MLP neurons of a small language model. Each row is named by its layer, matrix (up: input weights; down: output weights) and neuron, and shows model dimensions 32-159. Each number is 128 + 24 x the weight over its row's rms, rounded and kept within 0 to 255.
After each neuron's rows, "fires before" lists the tokens most often just after its 100 highest values on Wikipedia text that the model never trained on. A number after a token or word is its count.

L3.up707 [143 135 112 132 110 158 115 164 121 110 123 173 150 152 129 138 123 150 149  88 168 124 123 122 123 141 119 118 111 120  94 127 104 141 128 116 156 127 133 152  77 129 130  71 137 144 132 118  90 106 113 157 148 110 167 119 136 144 153 156 120  74 136 125 156 138 170  85 103 129 126 133  97 185 147 131 155 163 164 120 119 107 150 122 135 150 133 130 132  94 116  89 153 147 124 137 123 102 125 153 149 188 122  98 140 121 170 118 149 170 162  72 156  90 133 137 112 116 149 148 120 144 118 139 148 146 136 115]
L3.down707 [114 146 145  99  78 131 128 176 135 117  93 146  89 151 119 142 134 163 158 148 134 135 154 145 128 155 165 152 134 127 120 121 141 164 161  72 119  71 117 118 140 103  96  98 143  89 125 104 133 159 108 136 167 127 136 136 117 136 112 119 164 137 124 102 126 128 110 106 129 147 148 161 113 139 124 125 149  90 139 102 154 115 127 139 148 162 128 113 149 131  82 129 118  92 143 130 110 175 133 131 162 157 107 124 110 127  93 124 141 113 177 123 165 131 138 130 123 183  90 108 155 126 149 111 122 107 191 122]
fires before: "th" 20, "k" 11, "f" 10, "d" 8, "k " 7

L11.up722 [117 145 110 143 130  89 137  91 141 140 184 119 102 173 148 123 133 132  85 132 147 159 148 154 195  99 156 102 128 120 130 117 149 154  93 105 139 134 118 138 121 131 127 150 122 156 130 142 116  90 133 126 101  96  82  68 101 133 146  86 131 131 104 156 107 144 105 137 144  98 129 117 117 100 131 129  96 142 105 134 114 107 134 122 187 146 105 148 146 109 128 130 135 157  96 149 162 106  84 136 146 135 138 132 120 146 120 130 140 134 116 102 122 114 101 176 173 114 127 131 115 128 130 112 125 128 150 130]
L11.down722 [179 145 140 135 145 146 144 120  67 152 109 118 114 134 163  90 132 191 141  91 128 155 108 122 130 126 136 106 128 120 175 146 117 143 115 105 124 100 120 110 147 138 148 166 112 134 126 109 128 129 128  68 123 138  83 121 143 107 133 122 149 132 128 136  82 150 114 154 117 143  97 104 119 127 126  93 145 121  84 116 146  91 100 144  99 125 148 149 121 152 103 159 100 146 155 133 128 108 150 148 120 145  90 108 117 130 158 104 152 144 141 113  95 112 107 163 139 100 121 111  95 134 146 128 124  93  98 117]
fires before: "ed " 15, "es " 14, "ing " 14, "e " 11, "er" 7

L11.up533 [136 109 144 108 150 158  82 111 177 125 112 124 108 115 142  79  96 127 108 127 136 129 108 120 140 163  98 126 112 114  94 121 111 162  72 140 126 124 105 147 132 106 154 144 121 166 185 131 127 106 126 126 146 129 153 124 151 106 127 140 115  83 142 156 127 143 137 121 127 163  90 150 145 146 132 112 103  83 142 147 120 132 114  85 140 148 159 127 151  89 148 110 124 142 121 126  70 129 150 126 153 127 163 150 130 162  83  72 134 134 132 108 187 106 119 128 148 128 135 146 108 137 137 119 104 130 152 135]
L11.down533 [ 88 107  98 138 140 110 142  99 143 111 127 134 140 116 111 110 157 137 151 110 130 137 100 156 123 100 159 155  86 158 105 130 106 141 120  99 140 115 155 139 146 131 154 134 149 144 144 105 146 150 149 111 154 127 144 121 123 121 115 114 146 154 132 164 148  94 127 136 135 145 145 115 119 102 155 123 131  92 168 116 135 155 105 120  94 115 113 159 108  47 148 118 193 137  94 148 127 114 128 119 138 101 133 135 112  88 105 128 126 130 161 145  97 124  80 130 142 139 114 145 136 124 116 128 145 130 133 137]
fires before: "y" 17, "y " 15, "i" 10, "n" 9, "ies " 7, "ia " 7

L11.up242 [128 130 136 132 125  99 173 114 126 102 137 128 185 166 142 117 119 159 127 132 111 159 165 184 118 172  83 127 113 144 150  84 124 169 102 152 138 113 142  84  83 130 114 110 153 111 157 130 149 141  92 132  76 122  93 121  93 115  91  96 139 149 117 138 148 150 124 139 112  95  92 149 172 142 164 160 158 107 118 117  94 107 147 110 109 117 125 143 177  93 149  87 112 149 102 133 126 116 132 128 152 122 124 129 139 102 137 157 137 117 141 147 172 124 111 140 128 101 141 125 126 130 169  77 124 156 143 116]
L11.down242 [132 116 119 158  92 119 135 130 158 115 100 119 122 121 103  97 149 178 145 114  95 128 158 147 148 119 112 113 126  78 145 144 109 137 102 148  95 155 119 175  82 118 164 140 157 121 119 116 145 113 142 173 105 147 117 129 119 132 153 115 133 143 141 120 126  96 120 136  96 137 119 146 124 143 152 121 109 138 132  97  97 123 122 181 115  77 130 139 134 130 146 131 161 114 131 102 151 120 131 138 102 213 146 157  76 112 113 169 164 132 129 123 102 159 144 125 142 113 135 139 156 157 107 154 167 110 162 118]
fires before: "y" 28, "g" 9, "ch " 7, "y " 5, "i" 5

L3.up335 [129 134 154 132 169 108 150 110  91  93  98 129 139  96 127 104 119 143 119 157 134 126 123  96 147  95 145 119  94  68 101  94 157 146 133 151 166 126 123 195 154 161 128 107 108 157 118 153 127 113 137  99 144 106 118 137 152 148 142 149 170 150 160 119 134 104 110 125 100 107 129 176 116 125 123 149 111 125 141 129 167 126 121 133 128 158 164 132 106 131 110 129 106 147 158  85 107 180 159 121 155 117 133 129 110  77 121 124  74 130 127 148 100 132 123  89 100 148 135 126 138 181  98 138  62 101  95 137]
L3.down335 [178 136 146 140 104 118 116 158 118 148 114 111 111 136 143  91 137 131 166 154 102 126  55 102 147 121 148 161 113 121 143 147 155 112 128  97 116 106 134 138 128 129 128 129 142 188 110 128 168 147 144 123 120 127 111 129 159 113 167 155 154 131  97 120 123  94 105 108 151 102 125 115 118 144 104 118 108 129 138 126  97 113 122 113  97 147  98 144 120 132 121 168 107 150 142 101 139 157 171  76 139 147 161 126  90 157 124  93 126  99  89 133 131 139  92 159 129  92 140 180 150 176 125 162 104 144  96 120]
fires before: "r" 17, "| " 13, " " 11, "|" 8, "il " 6

L4.up527 [170 154 109 129 126 150 137 137 138  96  81 152 148 108 129 124 151 155 149 160 105 122 108 110  97 128 188 171 139 155 103 120 105  94 110 153 141 145 156 119 137 159 110 129 101 131 112 114  65 141 113 112 161 170 123 110 103 120  85 140 109  90  95 109 103 105 124 111 119 101 128 165 110 124 133 159 137 179 107  64 102 116 113 113 120 157 113 124  97 163 118 170 148 107 108 121  65  93 164 135 136 128 114 108 109 100 114 147 128 127 137 193 144 143 118 115 181 126 128 151 127 120  92 103 105 110 151 139]
L4.down527 [ 84 106 130  81 144  95 153 109 127 125  96 168  59 150 173 117 129 111 110 138 120 160 146 135 108 160 125 108 106 158  99 146  98 133 134 121 118  91 137  87 141 128 104 132 144 125 147  96 138  55 111 106 171 125 137 125 106 137 133 130 111 123 111 140 122  68 169 132 145 130 123 134 180 183  98 110 159 126 143  98 120 109 151 123 162 107  99 148  79 195  96 112 120 133 124 101 107 133 145 160 122 118 122 121 145 131 105 126 127 113 120 179 164 114 133 129 141 118 125 173 125 132 148 115 140 136 149 132]
fires before: "| " 33, "|" 10, "m " 6, "m" 4, "G" 4, "J" 4

L11.up112 [134 155 108 127  48 136 132 153 132 114 189 147 104 123 129 112 182 129 123 145 134 134 142 140 134 158 117 161 123 118 108 105  93 132 105 142 135 165  92 134  89 133 119 115  99 121  90 105 149 143 111 104 125 111  97 121 150 137 109 133 157 153 108 143 129 129 121 102 144 116 121 138 132 147 132 151  82 164  97 150 133 127 132 128  97 123  97 123 132 116 117 145 117 163 130 151 137 106  99 137 159 137 141 117 165 111 116 114 179 149 146 121 127 137 181 130 110  50 111 133 115 120  89 114 119 126 132 150]
L11.down112 [152 132 125 105 114 179 146 144  52 145  90 114 112 177 150  84 171 118 155 111 116  99 136  96 164 172 114 155 134 160 119 123 108 108 111 129 138  82 116 146 134 109 129 140 115 113 139 137 150 136 149 102 114 153  99 113 103 119  84 144 114 108 102 152  97 127 132 139 144 130 168 117 125 131 177 148 105 127 129 146 142 135 150 189 136 129 135  92 130 126 122 145 116 164 121 116 130 153 127  99 146 121 138 136 177 134  91 131 167 157 109 129  92 141 110 113 138 113 114 153 130  81  83 141 103 156 125 162]
fires before: "ed " 39, "ing " 15, "s " 11, ". " 4

L11.up703 [181 121 130 114 142  86 112 106 157 143  63  85 135 140 139 110 113 124 138 182 100  90 119 135  94  98  90 116 103 101 124 158 155 154 127 160 127 113 127 153 107 161 129 113  94 141 123 147 120 126 134 138  94 156 112 128 146 127 123 164 117 142 147 171 122 115 164 118 135 138 110 135 145 129 144 102 156 129 151  99  78 106 152 182 126  96 161 127 147 137 144 115 103 123 147 108  92 159  93 167  91 153 120 114 122 113 104 145  78 107 162 119 140 164 128 115  95 160 139 157 144 138 106 130 107 101 124 174]
L11.down703 [106 154  80 158 150 102 124 131  96 108 128 125 105 139 137 146 169 139 140 129 176 125  83 102 119 111 122  87  63 118 165 154 112 138 103 114 122 134  92 135 146  83 127 159 104 116 125 110 150 142 161 181 179 177 177 128 117 134 129 122 171 118 149 109 125 113  91 157 115 141 142 109 133  99 125 116 126 136 106 139 120 128  89 127 131 134 150 121 170 140  92 140 112 120  91  70  66 145  96  96 113 145 120 120 149  99 125 121 156 138 117 166 176 144  84 106 152  99 118  99  99 127 160 129 129 130 144 142]
fires before: "l " 16, "l" 13, "le " 10, "er" 6, "le" 5, "er " 5

L2.up345 [131 180 123 103 105 107 121 117 130 138 115 121 162 133  63 156 150  85 140 133 124 111  88 110 140 152 141 129 132 145 133  95 155 154 154 105 156 131 144 143 115 151 149 120  96 174 132 157  86 159 142 121 109 156  77 100 155 151 140 103 149 126 141 145 136 125 114 172 145 118 101 133 123 151 146 106 155 148 146 141  69 163 126 137 134 162  69 146 118 161 105 136 114 136 117 146 141 149 124 106 148 106 118 150  98 121 110 117 110 149 145 134 109 116 106  96 120 130 142 133 177 111 129  94 121 206 161 147]
L2.down345 [118 143 105 135 122 176 140 135 118  72 126 106 153 114 110 152 119 160 163 116 141 122 116 168 134 113 118 137 133 101 101  94 116 143  97 154 153 133 110 149 118 148 141 103 119  90 162  93 131 108 161 104 124 127 111 118 143 113 128 139 106 146 134 155 125 119 111 143 124 113  77 157 148  90 159  89 121 152 108  90 137 138 129 145 107 180 113 119 127  68 134 140 146 117 136 183 128  99  94 142 131 132 161 143 160 139 140 118 108 156 146 152 174 129 136  96 155 139 151 108 190 132 111 108 164 113 127 100]
fires before: "| " 45, "0 " 15, "2 " 7, "—" 5, "1" 5, "1 " 4

L4.up672 [137 125 119 124 163 136 158  78 114 165 104 159 140 132 101 129 157 168  99 144 125 147 137 136 134 132 155 139 130 110 122 123 106  96 115  90 121 115 144 151 162 126 160 141 133 163  70  91  97 110 142 132 136 104 109 100 131 137 130  93  93 158 112 141 161 105  72 162 139 127 123 146 112 146  96 112 134 162 131 152  83 108 184 100 101  96 126 128 124 108 156 117 148 130 144  97 100 134 132 128 102 112 148 125 152 120 116 157 127 147 144 117 155 147 145 140 135 115 127 120  68  87 132 116 102  63  88 121]
L4.down672 [ 77 142 172  97 158 141 137 138 109 130 115 125 140 132 133 114 159 126 119 115 140 151 136 136 145 120 182 139 107 113  78 135 140 138  97 108  75 132 149  97 149 141  90 107 126 127 135 113 135 119 132 157 138 115 100 100 129 145  95 154 148 188 117 127 143 108 166  98  93 123 136 124 163 153 122 112 187 108 132 116 145 107 148 117  95 155 109 148 155  77 103 117 144 141 131 128  87 142 125 157 123 178 157 105 128 120 142 115  98 134 129 114 154 143 137 118 161  96 161 139 120 145  98 101  88 116 114 142]
fires before: "c" 16, "er" 11, "i" 7, "um" 6, "t" 6, "el" 6

L9.up696 [138 118 136 112 196  86 131 125 163 135 135 152 155 151 130 143 146 168 144 140 124 130  99 116 113 127 106 108 176 161 159 115 108 140 132 117 152  94  75 153 101 151 122 131 108 115 157 140 121 144 173 118 165 131 154 156 138 138 125 152 128 134 122 154 126 112 106 125 165 159 135  96 109  87 165  87 106 162 123 142 137  91  91 138 125 116 118 144 153 130 135 165 125 137 100 153 139 111 123 182 148 163 165 143 170 126 140 142 162 118 100 103 113 144  87 117 110 138  88 121 116 112 109 102 160 123 194 122]
L9.down696 [150 143 132 142 125 116  92 159  92 167 109 130 128 130 107 135 148 119  77 121 138 137 146  77 105 132 131 163 150 161 135 151 121 128 127 132 105 141 114 166 150  97 101 162 119 108 114 135  85 141 130 101  95 119  95 100 111 101 109  98 148 167 121 156 119  76 124 134 114 113 186 109 142 120 180 182 140  94 140 115 109 118 122 141 118 141 126 139 151 136  95 171 100 114 126 146 152 116  89 113  80  87 146  92 118 144 174 137 121 164 111 132 134 163 127 143 153 116 154 113 131 155 177 130 138 130 136 128]
fires before: "ed " 36, "ing " 14, "m" 6, "s " 5, "le" 4, "e " 4

L7.up196 [ 68  92 106 140 123 132 109  97 144 180 129 112 142  69 119 120 147 111  99 130 122 142 142  99 163  99 132 117 157 158 132 130 130 113 142 135 161 120 154 102 111  72 145 133 174 157 134 104 127 122 150  86 117 119 108 126 129 152 107 122 102 133 164 148 115 143 159 101  88 138 109  81  90  99 119 143 143 148  99 129 118 121 127 117 135 146 151 138 138 110 114 116 143  89 147 152  81 127 122 134 121 110 116 131 146 181  95 131 109 119 137 111 117 124 134 130  83 141 111 105 106 197 118 167 159 123 163 128]
L7.down196 [ 88 147  74 144 150 141 114  52 147 114  73 122 109  96 128 119 141 120 179 168 139 133 127 140 111 119 115  75 140 125 171 115 102 119 105 173 107 106 134 118 122 113  82 155 113 167 132 148 101 151 113 132 121 156 145 138 142 143 138 146  96 119 103 175 120 127 156 137 146 125 154 149  43 176 119 145 121 118  96 140 123 139 182 124 105  99 152 132 136 148 120 169 128 111 137  72 154 139 112 156 137  93 106  92 152 145  99 156 123  90 113 112 114 154 151 101  98 128 145 155 163 142 159 115 133 108 162 134]
fires before: "h " 30, "o" 10, "e" 8, "an" 8, "n" 5, "its " 4

L2.up543 [135 127 131  69 115 119 139 165 108 131 137 132 163 135  63 159 126 116 116 123 123  90 115 126 127 150 125 132 136 138 141 123 127 135 132 151 113 139 155 151 121 200 122 100 125 145 110 146  90 124 125 114 124 139 125 140  98 128 105  99 117 150 147 101  87 144 129 166 131  91 144 129 152 127 131 154 100 101 118 146 136 135 146 125 115 158 143  95 139 146 104 104 129 125 154 118 135 139 140  97 100 173 142 141 112  69 138 132 117 138 126 115 146 118 126  60 131 133 120 113 142 150 102 161 126 154 153 124]
L2.down543 [133 126 164 162 155 151 136 120 142  63  98 129  85  71 160 116 137 169 166 141 126 153 128 132 120 104 142 115  99 109  93 129 146 139 113 138 145  93 113 103 125 100 161 142 115 104 138 137 155 160 164 113 156 116 145 127 163 118 135 166 157 137 119 143 125  95 154 120 130 142 121 115  93 118  97 122 129 180 109 129 130  92 122 115 151 118 107 136 103 126  90 131 146 128  84 134 167 113 110 156 152 119 153  98 118 120 136 112 127 119 120 141  94 142 135 160 142 133 110 185 121 142 129 128 137 132 101 136]
fires before: "|" 53, "| " 45

L6.up587 [167 149 179  98 164 131 115 139 136 111 137 121 123 106 127 111 127 105  66 125 143 107 121 134  95 129 137 151 143 132 121 128 115 100 146 116 112 138 106 137  75  93 136 133 117 128 147 110  95 141 151 154 126 110 129 137 135 126 143 135 101  52  91 177  98 130 103 151 124  97 121 135 123 166  88 130 157 116 130 148 101 157 104 120 139 119 105 104 128 109 143 116 120 124 127 100 123 131 143 125 132 160 123  79 148 108 164 116 133 104 102  68 141 136 122 121  55  97 133 139  91 128 178 116 143 139 136 122]
L6.down587 [115 147  71 111  91 113 151 113  94 118 124 101 155 154 133 146 145 165 184 119 176 129 130 138 147 127 107 127 159 137 166 127 125 130 111 159 117 142 120 149 126 120 131 142 122 133 151 123 132 111 143 172 162  79 146  62 109 141 111 141  91 135 156 111 146 107  96 159 153 149 138 103  98 130 181 108 119 130 197  99 122 121 116 151 166 131 120 104 157 123 123 115 108 125 118 125 126 134 123 115 133 136 112 181 116 145 137 114  91  99 170 153 108 105 182 125 103 141 106 134 123 125 159 141  69 133 123 125]
fires before: "k " 24, "k" 7, "v" 7, "s " 5, "p" 4, "j" 4

L3.up468 [131 108 127  60  83 118 132 175 112 152 100 134 123 124 126 151 145 146 118 157 114  90 103  97 142 133 158 134 156 116 135  94 130 135 181 118 151 146 144 164 128 105 150 120 115 119 146 114 154 163 147 100 126 142  81 123 120 157  98 155 127 130 136 179 102 106 134 119 159 144 109 187  90 123 122 107 138 172 127 129 118 106 131 119 136 110 118 139 105 131 108 145 113 127 126 103  93 110 148  95 119 127 128 143 144  79 124 116 126 102 132 154 160 146 116  93 161 123 135 117 160 163 143 160 127 166 108 110]
L3.down468 [149 122 152 132 145 125 149 131  93 163 106 106 106 136 179 165 145 127 123 128 146 107 100  83 150 123 112 114 135  87 105  96  83 104 138 151 148 126  99 114 116 187 158 119  58 141 126  96 151 106 192 127 106 107 124 169 131 118 168 157 135 118 100 165 108 107 140 107 131 105 132 114 132 191 156 126 122 139 147  87  95 126 113 135 115 124 105 110 124 132 100 122 104 144 145 150 108 172 144  86 169 182 136 137 132  83 137  83 130 126 109 122 118 146 157 119 100 116 149 160 145 146 145 130 157 103 138 108]
fires before: "| " 54, "0 " 17, "1 " 8, "3 " 4

L9.up346 [106 120 117 138 136 120 165 112 172  96  97 119 122  95 166  90  90 110 147 139 116 123 151 125 145  63 183 109 106  90 183 140 139 111 119 142 125 153 120  94 152  80 118 118 125 133 127 172  86 108 103 126 104 113 139 127 107 148 102 170 137  99 171 127 150 148 132 153 151 125 146 145 131  78 135 133 161 203 118 108 126 134 130 138 142 148 120 118 117 111 108 129 141 149 152  66 109 112 102 178 100 116  83 119 138 135 116 113 115 156 158 110 124 121 172 148 108 143 107 135 149 112 105 111 122 132 120 141]
L9.down346 [125 133 155 122 143  98 101 139 103 176 121 124 119 138 172 128 135 124  96 162 124 125 113 102 120 127 144 129 115 133 129 111 137 114 105  96 179 145 162 118 138 112 181 157 127 140 124 111 127 111 156 154 144 139 112 131 137  90 137 130  84 150 130 123 138 122 127 112 109 124 183 159  98 135 134 106 119 137 116 163 160 125 103 136 118 157 102 118 165 139 171 158  83 127 124 129 122 137 139 120  74 171 133 126 137 128 124  62 113 142 119 136 123 134 123 145  97 111 119  98 133 149 102  93 168 177 108 160]
fires before: " " 18, "er " 15, "on " 10, "p" 5, "ly " 5, "l" 4

L6.up738 [177 132 172 132  99  77 184 158 122 149  93 113 145 156 123 134 120 112 111 127 119 112 123 126 131 128 109 110 107 119 159 154 130 124 111 153 117 107 118 145  79 121  73 111 139 132 161 120 131  93 120 108 146  97 142 134 131 137 159 158 120  75 117 108 163 104 130  99 156  87 154 134 131 138 178 127 135 155 157 141 131 133  65 126 138 103 121 128 137 142 112 147 101 142 124 136 123  48 126 136 103 141 139 174 164 139 100 100 115  96  94 113 132 157 102 126 105 130 112 116 131 120  89 127  97 114 105 137]
L6.down738 [140 150 132 123 110 145 164 113 131 122  93 135 139 108 148 148 144 102  96 125 119 118 112 121 128 144 107 161  86 165 120 101 142 123 138 145 128 146 150 104 154 156 124 122 106  85 116 153 130  71 105 121 116 130 128 133  99 126 153 189 146 117 105 126 155 115  85 124 102 117 137  81 119 122 115 161 133 151 132 117 122 109  96 143 107 139 140 125 178 112 119 142 110 123  88 122 156 101 154 121 103 187 131 111 118 116 115 131 157 144 106 119 112 134 131  98 154 142 128 103 144 174  57 135 119 107 112 113]
fires before: "s " 21, "e " 18, "u" 9, "n" 6

L9.up443 [138 130 161 133 100 151 155 104 116 167  95 163 166 166 140 115 149 114 122 145 125 186 150 117 162 167  87 118 134  99 108 131 130 117 114 107 145 125 115 140 120 129 107 111 141 116 110 150 127 106 159 171 122 141 124 107 137 132 131 128 168 141 122 153 146 169 134  90  97 149 114  38 145 119  98  89 109  94 150 118 105 162 130  63 113 171 117 145 107 108 122 165 128 145 148 131  76 130 149 124  91 137 129 179  82 120 144 118 137 192 120  96 151 118 136 132 148  94 130 138  94 122 142 116 138  99 154 136]
L9.down443 [103 133 134 167 154 165 119 157 168 100 139 110 107 102 127 131 112 130 103 131 134 111 119 112  80 130 112 133 134 164 120 119 133 125  99 105  61 137 186 147 153 113 124 182 110 119 149  94 169 147 141 121 113  80 146 126 155 113 122 103 119 124 132  83 173  66  77 130 122 125 132 148 108 145 163 149 194 141 132 132 121 175 131 141  99  83  96 142 174  58 143 136 113 114 132 171 134 161 114 139 117 153 153 107  94 167 104 125 139 125  88 127 122 108 121 118 130 164 134 150 122 114 107 136 123 108 149 135]
fires before: "t " 21, "si" 14, "y " 11, "er" 5, "i" 5, "g" 4

L9.up512 [112  99 149 136 130 144 128 142 136 117 133 158 139 149 170 161 136 159 190 120 131 129  96 135  64 111 110 165 134 140 106 125 119 136 118  93 114 149  82 127 103 110 113 139 140 140 100 152 136 124  95 144 137 141 126 118 168 138 166 128 140 127 132 129 153 124  95 131 109 125 130 101 113 123 135 139 113 132 163 100  98 119 120 140 143 112  95 111 109 129 163  90 122 179 126  71 135 145 151 155 123 123 105 157 126 144 127 112 109 115 121 137 137  88 137 126 101 128 151 127 138 131 109 154 123 172 115 111]
L9.down512 [147 130 165 129  96 156 156 158 154 107  95 129  91 142 136 171 111  96 113 135 168 116 150 119 140 131 143 174 120 142 129  93 105  63 154  94  93 127 117 127 133 133 150 145 106 126 108 162  88 133  97  94  96 144 140 119  99 149 135 112 120 106 124 119 134 166  85 135 151 192 146 108 104 120 123 141 120 114 121 100 115 160 124 121 147 110 134 122 128 108 117  88 154 166  92 127 156 160 109 172 156 182 108 123 142 142 110  89 121 120 146 123 118 112 122 165  95 129 109 143 127 139 121 117  80 151 132 112]
fires before: "t " 19, "d" 18, "tic" 5, "d " 4, "f" 4, "v" 4

L3.up636 [148 110 132 124 127 109 106 128 151  80 120 139 102 119 127 159 161 151 151 117 133 129 158 125 130  97 123 126 149 157 101 157 125 138  99 139  69 158 165 150 130 163 109 109 124 143 120 153 107  89 131  69 114 154 132 109 114 129 159 120 149 106 127 146  85 117 123 127 150 152  92 100 152 136 168 128 160 129 108 113 121 154 149 120 131 133 155 112 118 133 130 130  77 154  77 115  99 120 164 106 147  81 162 134 144 139 121 147  97 165  98 165 191 158 117 119 129 143 151 143 117  87 117 108  96 134 131 140]
L3.down636 [ 83 145 119  92 124 134 171 124 152  95 137 147 122 141 133 112 177 121 101 110 146 143 152 110  94 122 146 123 144 148 133 164 145 121  77 162 107 136 145  82 153 100  86 132 119 112 122 125 129 106 136 108 117 112 147  84  90 143 165 127 121 141 122 157 140 122 136 140 153 106 125  90 160 158 126 160 157  91 141 104 106 130 132 115 147 134 139 152 150 105 125 136 132 137 117 112  93 166 156 166 104  95  85 102 118 160 142 162 149 141 113 177 115 148 147 119 115 104 139 164  96 122 133 123 127 125 142 116]
fires before: "| " 46, "/ " 13, "J" 5, "F" 4, "(" 4, "m " 4

L7.up152 [168 105 161 129 123 145 144 107 123 147 155 149 123 124 149 156  89 116  72 146 101  62 191 128 135 118 133 130 130 130 146 138 139 154 137 145 119 127 106 123 116 164 157 148  76 146 146 157  96 110 134 130 130 122 102 155 137 126 104 145 133 179 141 137  75  94 147 156 127 140  93 118 145  82  98 113 125 167 111 135  94 145 121 132 122 135 109 149 116 129 139  95 128 104 144 126 147 112 108 142  89 142  86 114  99 104 125 131 122 133 158 123 147 120 129 141 169 126 123 158 138 143 120  93 150 147 137 170]
L7.down152 [136  99 111 169 172 122 134 128 122 125 106  79 124 126 166 159 128 131 129 119 118  94  92 147 119 140  92 121 121 159 133 128 147 160 168  75 117 128 134 124 142 105 152 162 139 118 107 116 134 104  96 168 122 125 127 120 170 110 145 120 128  95 141 141 117 121 131 139 123 133 145 146 128 130 112 122 157 140 162 147  92 126  82 134 119 158 147  77 140 140 142 151 147  77 152 116 162 134 111 113 126 150 127  74 111 107 124 120 136 106 115 155 105 119 155 107 131 109 132 132 132 103  66 116 126 134 140 177]
fires before: "er " 37, "ly " 25, "l" 5, "ce " 5, "ers" 4

L7.up737 [133  99 159 113 125 130 158 161 203 164  78 159 143 129 106 117 126 125  48 104 121 132 126 118 117 156 178 149 177 133 113 117  88 109 102  99 146 126 102 168 118 113 136 122 134 116 132 132 125 102 164  95 152  90 105 132 142 141  90 138  99 107 171 136 103 164 112 117 168  99 121  88 127 122 101 139 110 165 123 142 173 138 163 143 105 124 130  87 142 128 128 133 137 129 135 112 113 145 107 134 101 153 139 132 115 144 116 144 130 141  84 110  88 104 150 174 124 119  90 102 140 104 114 138 139 148 144  95]
L7.down737 [130 133 129 182 119 124 105 120  99  87 179 132 144 127 164 131 112 132 187 171 136 145 119 122 138 122 128 134 106 113 126 150  99 123 123 148 121 127 170 139  86 162 115 120 151 147 119 103 142 102 138 118 135 153 178 135 171 172 130 105 129 118  93 128 131 123 133  93 110 106 112 132 162 159 137 117 123  90 128 142 134 130 134 137 116 128  86 149 167  77 139 120 147 109 127 107 165 179  99  90 112  57 123 117 148 126 126 158  78 120 121 150 117 126 101 120  92 116 163 130 126 142 128 146 126 110 103 102]
fires before: "of " 14, "ow" 14, "en" 11, "e" 7, "bu" 6, "an" 6

L11.up629 [163 123 126  88 131  90 140 126 131 124 171 143  68 145 148 149 105 139 150 141 136 158 132 113 187  84 130 133 134 118 104 122 142 111  97 139 128 147 127 163 112  81  84 155 124 129  90 150 113 144 103 144 102 140 116  93 142 166 127 108 111 112 133 148  92  89 159  99 108 172 118 125 172 126 121 165 138  97 144 149 113 164 125 115 119 125 102 117 151 118 153 148 147 114 108 143 132 126 127 146  98 110 145 116 159 109  99 146 157 148 160 125 143 147 123 156 173 127  88 132 108  96  86 113 163 109 169 136]
L11.down629 [118 121 103 132 106 189  81 153 107 136 114 129 121 179  78  88 182 125 135  78 122 145 110 126 102 130 126 137 160 155 119 183 169 172 121  88 144 126 122 146 124 110 121 125 100 153 132 122 135 117 138 109 146 140 120 140 132 123 123 136 117 126 144 137 115  99  80 144 174 110 144 104 122 137 121 118 133  94 118 118 180  87 120 152 148  94 143  99 155 141 141 134  58 166 130 100  78 163 108 116 162 122 103 137 125 145 104 133 131 169 133 171 133 170 111 157  98 137 148  93 163 117 124 126 101 143 107 135]
fires before: "ed " 29, "ing " 22, ", " 6, "y " 4

L2.up425 [103 122 130 109 106 126 127  90 119 167 119 148 125 109 112 129 135 141  96 159 111  94 108 106 119 161 147 129 158 134 115  87 145 138 168 151 179 115 147 177 106 167 160 123 147 139 131 171 107 159 158 118 103 124 120 118 134 144 128 172 127 170 124 150  99 113 120 167 166 125 134 131 140 139 140 102 114 190 117  89 125 132 129 105 108 168 115 162 147 146 111 117 114 158 118 123 145 114 110 119  96 173 128 110 125  60 131 152 111 159  85 109 115 130  87 125 130 152 145 143 113 107 101 115 137 130  87 152]
L2.down425 [108 132 125 129 139 158 135 126 148 121 116 160 111  87 139 154 145 154 114 165 170 135 116 104 123 164 124 174 130 147 106  79 124 138 120 120 144  67 158 150 126 120 139 105 115 138 137 135 126  97 129 134 106 122 130 163 123 139 116 171  91 146 125 146 136 117 133 112 114 122 170  95 127 106 128 161  87 131 124 112 100 174 126 110 150  90 113  90 166 105  65 142 100 112 136 154 112 179  91 136  78 109 123 165 120  93 108 122 164 137  81 121 133 118 109 108 126 131 119 134 112 142 156 145 127 150 163 129]
fires before: "| " 39, ")" 7, "; " 6

L11.up118 [ 95 147 115 126 121 132 165 112 134 135 136 118 131 134 118 120 183  96 157 118 138 164 160 176 146 141 129 111 110 136 121 141 124 114 133 114 176 138 133 127  87 126 136 160 119 122 142 139 138  90 132  87 110 124 104 129 167 131  92  77 178 156 137 102 136 151 133 109 100 107  94 151 115 132 105 133 105 123 120 126 106 104 127 100 172 137 163 154 144 118 115  85 122 140 163 138 163 124 164 113 178 130 146 107 127 172 108 191 113 113 113  99 142 140  88 122 166 175 137 102 119 145 119 123 133 157 124  83]
L11.down118 [136 139 152 103 121 123  98 138 162 126 118 124 131 131  76 162 117 173 107 151  95 126 127 161 114  90 142  78 161 104 111 146 143 139 143  94  99 113 147  98 144 129 130 158 133 158 157 113 116 140 156 128  79 173 129 162 130 139 114 107  94 165 143 107 108  92 114 119 113 109 100 131 117 164 135 104 160 132 172 127 150 102 106  76 110  94 137  95 150 123 124 142 114 126 143 118 108 148 126 121 106 149 142 121  87 130 160 130 146 106 171 142 130 120 126 167 188 141 178 102 105 150 175 141 143 111 159 120]
fires before: "g" 25, "y" 11, "d" 11, " " 5, "a" 4, "ge " 4